Weights of a small GPT-style language model, trained from scratch on English Wikipedia.
Architecture: no biases in attention or MLP, untied embeddings.
Training: a variant of Adam for these matrices, 9705 steps.
MLP neurons of a small language model. Each row is named by its layer, matrix (gate and up: input weights) and neuron, and shows model dimensions 192-287. Each number is 128 + 24 x the weight over its row's rms, rounded and kept within 0 to 255. Numbers have three digits each. A neuron's up and down rows have the sign that makes its largest values positive.
Before each neuron's rows is what it responds to, as a language model described it from the Wikipedia text at the highest values.

Description: Title words right before a personal name (King, Lord, Captain, named) and first pieces of names or longer words (Mah, Raj, sub, dev).
L2.gate701:137139110163148116129115146088128156086150117118107161182092136126097134121116148119108138138116119134115133146117146121110090143151133148139105128113121110120102119156124118114150114170142147193143108145128108186126126111128158100114077142050135147106142160175124144114121160116173141078
L2.up701:131110145089122130175148154109112148117122154078171144131135126100113152140157119104144157129120124129114117118104159143086135129152130141107101146143124148116141104135101104104150102148115087137122106157138159103100129145096102131110146160129134146126129149155109165122102151140173152110

Description: Nouns and verbs of law, rule and official acts, such as Law, decree, ruled, signed, committee, agreement, elections; more weakly, sentence-initial He or They.
L5.gate661:143128133082130112128112143113143154132105167159136095113085169135132111130145110133137134156154137149126101138103106108129152161095116133115127150106116131133118131124130135116133093153123164206160093123193110155107120137132138158130130108126091119134101111110124116124121124156152137177
L5.up661:164132143127139133164104179156160097136110123117105134133112107121136107130138109140135159135158098091141104126162163113125119165121112106136121113117105110165136135108152094136135116113083105149178142113114110131073136145093133146088131162110121163086134119098154112140131142158091130113

Description: Head nouns that expect a completing phrase, like species of, child of, population of, King + name, plus century digits such as 191 or 192.
L5.gate189:086084105136184120136147137144112150146171103116163154133112119133122113146120133174131165134141123076154154127141124117118128107147149132116136149093130115130117130111131125156115133144149139142132099094116169111145157113084108150134153129171123120160113107162072129121105151137123151103
L5.up189:101117106146109113129118097151151125120143140117130151184152112150121103143165099133113140145149124109133115137106119151136110123115129138100117179145144143110131129139130119114123154137137135180131119104151163150130137144113101123125103144119150146145077107154145158083154126124161163100

Description: Double line breaks ending a paragraph, list or table right before a new == heading ==, plus country names closing a location, such as US, India, Canada.
L4.gate828:160137135107122084114116126082119169114153144106144143112088115118121124144134135116166144123132106178125134115169119156121090199105144137116155156107081122096139137141113101112129108114125111157155135112180147148108170127102157161128119099165126152110053082081117159131111164160130129127
L4.up828:126113159144126123147135115142146131112111144118130118129111168132148095088152129115096127143108147104118130156135125130178123116086176149123135053121093145126120119137192105109165134166133154139131161137092150142140126120113139094090153146089132141155129114139148085110087198138147078147

Description: Nouns naming organizations, groups or places as units, often after "the", such as school, group, community, district, college, club.
L2.gate629:108135151109148136129169152130141124109164125144115081087157134133170091149137151114146161132099144115145139137095117126088179138105107119142128110128115120094131175129144148148126139135129138166152116131135127089078152101140098171135153138111167123160132123106124088106123114087114186146
L2.up629:132135157148165153145132131094114115094101121140086092159136158137146137095126133118095117165128137136112118154137106160153146148110099141131162121132098067100136107117162089111141147144157128126142138154141115118146105117120122148127129121099154105103107119076131093139136120116091153104

Description: Head nouns ending a noun phrase, usually right after "the", naming an institution, unit or thing already under discussion, such as school, college, faculty, Division, network, organization; also death in "until his death".
L4.gate468:143098130163153179117105097123151112067173138134107103122145161186118122128118125117110147110130073129171114138134145157157132121139132169106111141149137135134149110120131103123118156156121154132150150169133104158106166158132086155120138092162161129102096107136135118128142125126090143100
L4.up468:141148146166162121096116106138144146104140137127086117125136095096151125130147124121160146166128127149155136153114121128125144149089088130077140115115163106117182114109128119111119148184149122152154175109132148127088160146136150186157131145138118146102102133116122134099082113143127145116

Description: Three-digit leading chunks of longer numbers, mainly years and coordinate decimals, such as 191 in 1915, 199 in 1994, 188 in 26.188; rarely word-start pieces like re, New.
L4.gate438:125173138107115066128106111133157137137133129132115113090129092173080132164132111166113110141161166156115133141145107146122086166133119114114137158090141126131180129141182109126120124138110119124090123118083123095101188133167122134095136143171137158191125125124157163151130118141113092110
L4.up438:146170087119106150083123119128120124147102135172101116107118117159103140152125120163142122128135195173123161161128147127117118090136138092129124117133087124084136176072128148083135122125156164152097160111126078118127100151082108163106132137145117146112128136136123156120138144139149124158

Description: Function words that open a new clause or verb phrase, mainly the conjunction that and auxiliaries before a participle, e.g. so that, before being, is given.
L5.gate707:177108175123110128113144110097101175158117127121130131083120130120141136099121111114138113119115093111100120176155138084162128113133129144051134140125117130085084084121131137094154087130112111148129136125156137112161124132132087140108145105158096097095156174116109157135094168159127109150
L5.up707:143115124089061188144110136058106158160077156116128092120093135164138146100120114119155129166080141141148135185129121158106141113107146097111159140108162168140161128077164123145143132135108099142080119126141121120120140084174113128158171116111141142139137136116135084101119108139156100143

Description: Mostly the last digit, often 0, of years, counts, measurements and route numbers (199|0, 600|0, 17.46|0) in tables and stats, plus some separators and list starts.
L2.gate158:154160141125124150076119093142092108102106129140151110113148099137121148128128148116161126110117138150098145109143159113128137090112107150168202119128154096137121112140101109147126134117123138152097126150115132135088087131134102103139142136115110103115098114085142132126117135129106108120
L2.up158:153150146130150141148124109139105115128133146108102124157123184153141150128125121130123126112176099167111164100133034116118148142144113141104114134131132093144120163160149106140125138139100144114126119137134136140158131104101098122115160095184111110133125153158106110176131178170134189127

Description: Adverbs and -ly word endings that modify a following verb, adjective or phrase, such as particularly, generally, typically, also, formerly.
L4.gate784:142148148082097123146173135113135055096111132133107139134106125145150132086121120150093151114099150115107141075147114120147167074131171114121166115150143139118090132120135167098110143151133147163148099149120128175171123120144135103136124137100146150094134126149153093097145138123112139128
L4.up784:133086112143121112133124100130108120133091074126150110169149148121104131156172129106125086112125141137140146177146101214103116162148110146143101150105092148161142087119114148152148127105135153139177173140120096120137182126133141134138113146096099160108076121149145128177165146153133124121

Description: Prepositions such as by, with, against, in, under that open a following noun phrase, often in stats tables and headers ("goals by club", "By knockout").
L5.gate496:118116132129123160104137116167129157152145165141126149091126129082131154124144146149155104142146138071100139143132147127137083150133157115191137122133070156168113149157138109131140104135144152143133116127145091178148163127140189100138128129126121115101148173166106155105140140100117136129
L5.up496:128093110078131107081124114147116148089132109103091156131118131150144123105100149115137123108136098140078150113141143151124157096130176168162142104157105176152095144134146132111142107136116113129124127098137129157132130114126175100145174132080100119169114132177135116135141081154096144112

Description: The word piece "inter" beginning a longer word (interacted, intermediate, interleukin, internet, interred), plus en dashes in year ranges like 2005–2006 and other word fragments.
L4.gate501:160103166131154080173154150113143088131110132106147128111144121106133115104118122174078133125114135086098119169113149144185097096094101136137123079063189132133128192078142140150116139156121153139123119112134138124156114165115147116128139148117121115131123111143138161116158137158131154135
L4.up501:123195119109154136094120141138142070098118134144165146077151113093124144125114120130118147120121138121124139155099073115139168107147096133186107093154139112124136193143143152162103167137158087170131109133106133128162153155157147163117138120087161142117143097162128103086115114120106145167

Description: Common nouns heading a definite noun phrase, usually right after "the", often naming a thing already mentioned: the school, the show, the album, list of.
L5.gate32:127132144159169095146125148105109107152151147166114116111116127145140140178135143101150130128167157108151097141146144126125105170118128156132207111188173096145168177084102173125112078153113150179158095129161083124116136102126108147110130111124151122131102100138130136099130109164145139144
L5.up32:169109112122147114126100132126152096109131145133143100124102101093143076130178106143126145156143078098144177139109119135151149128114137175118143135118148127139140094145112120067144123171106088160116164135123143162122145124118093119136102088121130126108138170104102125142139124134099114133

Description: The opening three-digit chunk of four-digit years, after "in", "(", table pipes, "c." or "born", such as 198 in 1988, 193 in 1934, 191 in 1919.
L5.gate442:122137123146150104095137157109138136147131150125133122091153141157131133124109108171119093119129139108130138126135142129126123089128162105131116161084153140122118134106113141114139124141140111091094148069123159110100087128099147112089138139129103144165095112109120134150075125149133123136
L5.up442:162186099157179116074156128095132122136117145118102117115198136137135141136154103147136108106122134126117125151136132127156089104095140096121129163119153125148139141126130150100132123120134125175124125102132152138107094145145132129082162130115112163124132141120091134130102124146122120125

Description: Mostly forms of "consist" before "of" in descriptions of units, buildings and works (consisted of, consisting of); also particles like "out", "up", "as well".
L2.gate123:090131122086152156142142140119120164150156129162125127148121085151141129172114118145087140117146123138138124134141132174097110114128121124106112143116063145133136147048157138159110109154084125130151139167149101119114116144154115148145087185100119139116093048131115107107130117148131101129
L2.up123:155121115128137101140127097157139131115137112128156082110107131147140155117180118113092101084107121117135135118140103113159106151122106112104163167143120150124126126094140122132155088168121093149149187101140133090129147103179109125075137144106159133175091121115133124128186107120097143068

Description: Short word-piece tokens ending in the vowel "o", split off at the start or middle of a word, e.g. so(ils), Ro(chester), Bey-ko-z, co(ined), Mayo.
L5.gate350:128106146127183109150128133138131130086126131174112129145115130149142141087161118115155135107134143128134145105123115110120103118148102150107128080122103119146151163162125122074106097114094125127140151108160130189136191077109117142168110147126134138146153098123119104127144113169129138154
L5.up350:100128178139167117125150117147126123104144122162079118128151117141158120106139129117123139124168106117143120105129164148121140136123135189120148094141069118161139109167118117073122114117106128160148160097153137140161205121135112117123097120105151105125148135132098101124128138148108174158

Description: Forms of be and have used as main or auxiliary verbs after a subject or modal, e.g. has a, can be, being; sometimes also got, grew, gas.
L2.gate519:191111108163095124127088111087093168143113134154118115108150146141158154118126144115145138132099141152124117163121119137140069117141138091109098152119153124168129092090151152090121119091165092127135107141158151118153135133143124113106124083133137114124133132164137141144148110149086080095
L2.up519:160120111145153139138127097069092156133115166156128113125096111163117122130114136164191141125112145166123103179121111111118106120124150117114112128115146132120138102135108148098144097155169122158165099132127172126122139166090100111120136077149139091119124153153127135131127151131067136106

Description: Head nouns closing names of organizations or bodies, usually after a modifier and before "of" or "in", such as Central Committee, Alumni Association, High Court.
L2.gate11:117161106176138193153099157102147127108132144109124098152146139177159105097164112185128153139155098149103129166165057152086119139120129164165096119122150119137158130121128115152131138164122163144125092145117100111118120167141140115137105145117148114155119150132167124137166100095146129108
L2.up11:115141138151144174122093167094162164111088143134136123123161104118165117144117128166141150141177116152141114098125112154090122142051126143135116139119133106114178174123115127125161119122130097114164166134130096114090142139152142149146139111091129080117139136130130172107144076078120118137

Description: Main verbs, mostly past-tense, that follow a subject in expository prose and take an object or phrase, such as called, released, developed, received, issued.
L4.gate370:151169113155145125137147168137124114122149106090100163114134153114089120117164191148125161112106123095135129123128106145139124113162148138094113102128106144139143143127127132121137100114098109137107127179160110173141117106128157120122117105113097099130157128127135113136121129130123103155
L4.up370:132165119136092148121131180122139138124131141123125129140113115142126136179073075162143135117138133144143147125144143074131131122115136127144152157176140108102107128173147136109147089100132117098107148126127143150098117138155125143128105103123139149071109109116110108112121097112103145116

Description: En dashes between years in date ranges like 1925–1926 or (1748–1819), and colons after field names in infobox-style lists such as Species: or Dialling codes:.
L2.gate648:136126144138130087112140140101137121131123132120090133134141122137159106113124126096102104138135125108079132143129128127139146059120148124111107096131151132118100094127150196121152143120121165168155064174125142146131112117117174121133123123110156113117143144154155151117145116156157124136
L2.up648:157163141116113116134086129130122110112127151132131169097095142139093128150128144138126187112154095170153135128105091163168112117162138117128154092115125131121177094052139138156148145160150090128089107124138140065146097131131107156133173153167130135197129087143153096140144137136100168150

Description: Tokens just before a value in structured data: colons after infobox field names (FIPS code, Area code, Language), final digits of table numbers, table-cell starts.
L4.gate679:159136133130120121098145112115106103084123109129160115168147131097160113121150139153156151118111083110109140140138114105111081110133157148113177159128174110154143133139110124117108119156111182142129123147104130081142161121123102149121137149118123152118103125105102148124157127113117093155
L4.up679:139131131129107098062127115160147156127132104123149138156113128160120132163107145138131169078109105105137144102099096132152106144118133132159128106144149117077161137119155119174122161144136147117092176105141100113133136139109124067160118158134128172114138116130161108118113133100149126128

Description: Particles after phrasal verbs such as carried out, pointed out, make up, and words like part or half that lead into a following of-phrase; also paragraph breaks.
L5.gate740:115119140157119103121094147100117174106102131088100135107151107134151197091113172121129149125087104103077099167140107153107148069111126094112127130120108134126124163169143166129132110137151124162113129148120129117133117156131141139090136129118145169116103119109107131118179151149099097134
L5.up740:099139173148143147126080114128159179112092155103125140109072102133185095143147188137154113130124120116084123137111099151112108130108140138093118138119091132115124097125150105166123137184109124168148149137151130148137104127166141128135124124138139137128157107106155121152119153119118087172

Description: Final words of disciplines or fields ending institution, department or title names, like Technology, Science, engineering, Law, Music; also date-range dashes and infobox colons.
L4.gate297:131120102086102108179087124070131086132173120145131115130099133096125120143119093140105120111099134112136101073140129128132119071120121137097091127106143101114135139131130106154107102140112157147182091136146136145112135134150151126152131181104135139139115112134120126135083062141121159109
L4.up297:150155122118137133162097178078170113159159098100124148138081119117132122109070140127163141154084103095142127130108119123150123142096130128135090124151088140113115125148145141104134134126086136127150143078129144175142140122151173090138122152118112169161112094117138075114159170117096102159

Description: Prepositions opening a sentence's time or context phrase, mostly after a period or line break, such as In, During, On, After; lowercase during, upon also.
L2.gate450:136105115108156159165171130168105135183086178147112137097138119160150105148130162145142137095147150143073125111134100103129136138165137138165130134149125124120121126152110101071109144137114101161108110081131079145144139073143158128153113105182115135137137111115145129093085121133089160143
L2.up450:117081108104133155130128174159136182127109159132118113156124116128136190149157151144167136110143147130098140130113134111140166168137101144153119175131152123145147104155115128137146130139120111125144118153115112115086135149118097127135090150160144129123144114172109123123098066111140119125

Description: Section-heading markers (===, ==) or blank lines right after a wiki table ends, e.g. election results ending in Labour hold; weaker on scattered name pieces like Ger, C.
L2.gate224:114137132124100138097132147138124081119165158096165137128157141143123140119096137157080152111178126150146121150140136124166138142117152123142107098104080126150104171104124113131124106109121174103136147128120168169144136115097123122142129116101097131090113138107133161154122171147103094100
L2.up224:135131102083112154115110153142158120086138159129156069136116113137100159176151115153124143117122128144101122116126120132133145152105142084147097121107103162105133177079121149144129120106127143092122093136141138141142101158099123093126136148088125116102136142115110170102125130145135127086

Description: Hyphens inside compounds (sci-fi, snow-capped, GA-7), the colon after Website in infobox lists, and word-final pieces like consumers or trauma.
L5.gate315:118114110104119143137139138120119146135153110151170112185103146125097134127135121114133162127117108134113121098161099104153091132134135117119118175099113089116120112141143116162104193103128168155157135083089158174140102119124118097143147131119140128141086115148141105143115147115155140135
L5.up315:138127124111116165162134116130139157147132092152153089171165133127238119129116122099114124159109112106092140129143089103093117119131103068086123163070132072130154166144149108111105123197132138161134145122082136117098105111114144077102125115096136130170045124076114125173118139141144136106

Description: Short syllable pieces ending in a vowel, mostly u or o, at the start or middle of split words, often foreign names: Pu(zakov), chev-au, Ju(jutsu), Tos-no.
L4.gate529:084070162142142145170148138135116140090119138142134136095134150126120162087133133133138134121177146129150101139170144149172101130146079138114111165102149120103125128124103106117125152140128147139165163097117127137120154104128095194138107097125111135136124098090131129143141144131179146110
L4.up529:107174137137104094107167116159156077116117126105109134107126145135148155088173102120132124124182142101120117107103108123141124127078120157133140132130119128131084113127181149120152154122117084100143134122118090106145143103116146111098115159113148123072125124098120118116144098115132083143

Description: Mid-word pieces of names in Wikipedia tables and lists (Levia-than, Mir-anda, Kapati-ran), plus leading list dashes and locative "there".
L5.gate559:129162131121143116087156172114134142167094099120135152136159157126147122106127140125110147081106117086126117140143069129124129134116131153139116092110131093134179136101127129105135119113108142127081072135108105158165132120133130099114122097147104134120149135133117098127113128173152098161
L5.up559:125151144061145160102154199080176126123123096139125118129184113134125145099114154135100163127100103117093099145125111130092158122142130131139120083096119112169143113168163126202145143104126163136115122133119094111128115114155112084089120118109133145160140112088123104145097121105131124097

Description: Mainly en dashes and commas between numbers in year spans and track lists (2002–2008, 1–5, 8, 14), plus scattered mid-word pieces like "inter" and "DST".
L5.gate553:156120149102172143117133112054119090114111110122063139117131145145161171127129155141132127162132071107123140126130155122132102077151118142116157112135130073107080165090127161130118121127127141170141155151184152111150118113147128147112140138112117124134118076109136123109106105146101139207
L5.up553:136133151092132141116122113118166157142109147117130143118119142103114110135123105138146150111116169153109134154113067142163180143137149156121117117130099103130149123095093156122151100117096132123155102129115110156125135173157158174131103127109125077106141097153124126115124082146101132141

Description: Forms of the verb be (is, be, was, are, being, been) used as copula or passive auxiliary, often after modals or "to" (can be, to be).
L4.gate243:139120129109165164172108132120102126130125160150156162109100119128149117151137134127167173083162141111189096130129156120132159073125120094142139152137129131123143128120128142149118107108098085130113135132067130121142066143107147136120134151130112136123162143180119114137118163137133101165
L4.up243:167169170119129092154151156117106170111084158120090138110115103141142100158096108124129153161112141095127122113137145094092111092144163114121128142120113112104146140156151145128117133126150107135110125097110145117128159141123163149144125105161104126106126158156116171135056114149132145157

Description: Nouns and verbs that expect a following complement, mostly to-infinitive or of/for phrases: attempt to, plans to, ability to, request of, reason for.
L2.gate652:146109111105097123176121120130167109119124116144176113147141143102092165103099111177141130139130092130101117182131136142137116138082121153121120138098147141080124130110095142121191181119125138115119172130160129131139100151151103133166123152122136129137116138148081144101152150105136137099
L2.up652:130112122099124097157137112144117069148167112167136115098162163073136170111099083161142149141093110152136148134130136176163132089088178162109146133109115124093113142130121125145157128116108137114123147147158120129114094138179119091148119161106133107148127092123098127096129122088143128113

Description: Prepositions and similar words that open a coming noun phrase mid-sentence, such as of, for, between, into, both and verbs like began or called, plus some table and section breaks.
L5.gate138:150128144166146146139122086119108125115166132132110131092114103161138159129131130145096168111157119117067127137139138130170147109116116122134121137130159134122096154128131133130082097160110140122113157144111142127163119103147113136087123128114136131124087179143137145135157182169117126086
L5.up138:113154150099106158132161149132122144131116114117116134123129129121129138158145125122149134125093139067114124135109098153120111119108157117068116135121127160151121156147140128117139147125166102130116133153103162115113118152119134103145131100105082141146173111147137093149112126105164132124

Description: Fires on verbs and prepositions that open an object phrase (against, about, for, announced, opposed), plus cell pipes and party names in election tables.
L5.gate142:137136162149112147172082134102129097159111164153143095124098144082123128119118102157192116163145123138128149101185142145145098094106115089142110150123125109095126153115143095131153134141104135146102096183139167123104128122108142088163102178124112102140090136145159103120102129134129108134
L5.up142:176153127138153096127143072133127055109118134113120122085149086160094128091114098145112118150103140144088146164155146114166114136117149111130109152113123083103112146142127146109148102157094152182092106148177159148140121156135141146077136129131120147163145117137118114097122114140110140080

Description: Three-digit openings of four-digit years (190 in 1905, 187 in 1877), often after in or in date ranges; weaker on album, film, table pipes.
L4.gate586:129087134147132145142100120116088099143150143158133135131119143126092136124100131193108155139110124087103116126119177139144131145119173105109142120114116105141120146118156148122149117125123142155106160096174155109106143161102101118127117126174186144148114125128140126142097181111160112131
L4.up586:113111111148139153174115115138104082118149137154125136146137149117121152150116120139128129108082137113098095117126137140161129128122180125083158127053151101123115120158168177139136143133126161162116148132126148087116154141141111134129147123150161150133085128137116085131081159101125124146

Description: Short word-start or mid-word pieces, often ending in o, inside names and foreign words in lists and tables, e.g. Po(ire), Anth-ro-sols, Mul-lo-y.
L2.gate306:115133114123119134124085161132140159098126129128089138111147138116148144117122152125126129165159136128148145101138084080098116089108136141141124085107112144174105121115104124118085125121154141118180146124123163120111162142140149139107102142160158141127118114104137121112137115083082124194
L2.up306:162082118136129141117110164126113131112108137157144152143126128115143133111131139170154105108109108105122127088116107119143095173160131103117139124133108156132142106126114142126092118125113153129175186163095123154134151160080128125175129144124135104128110107075148142102125148120109102084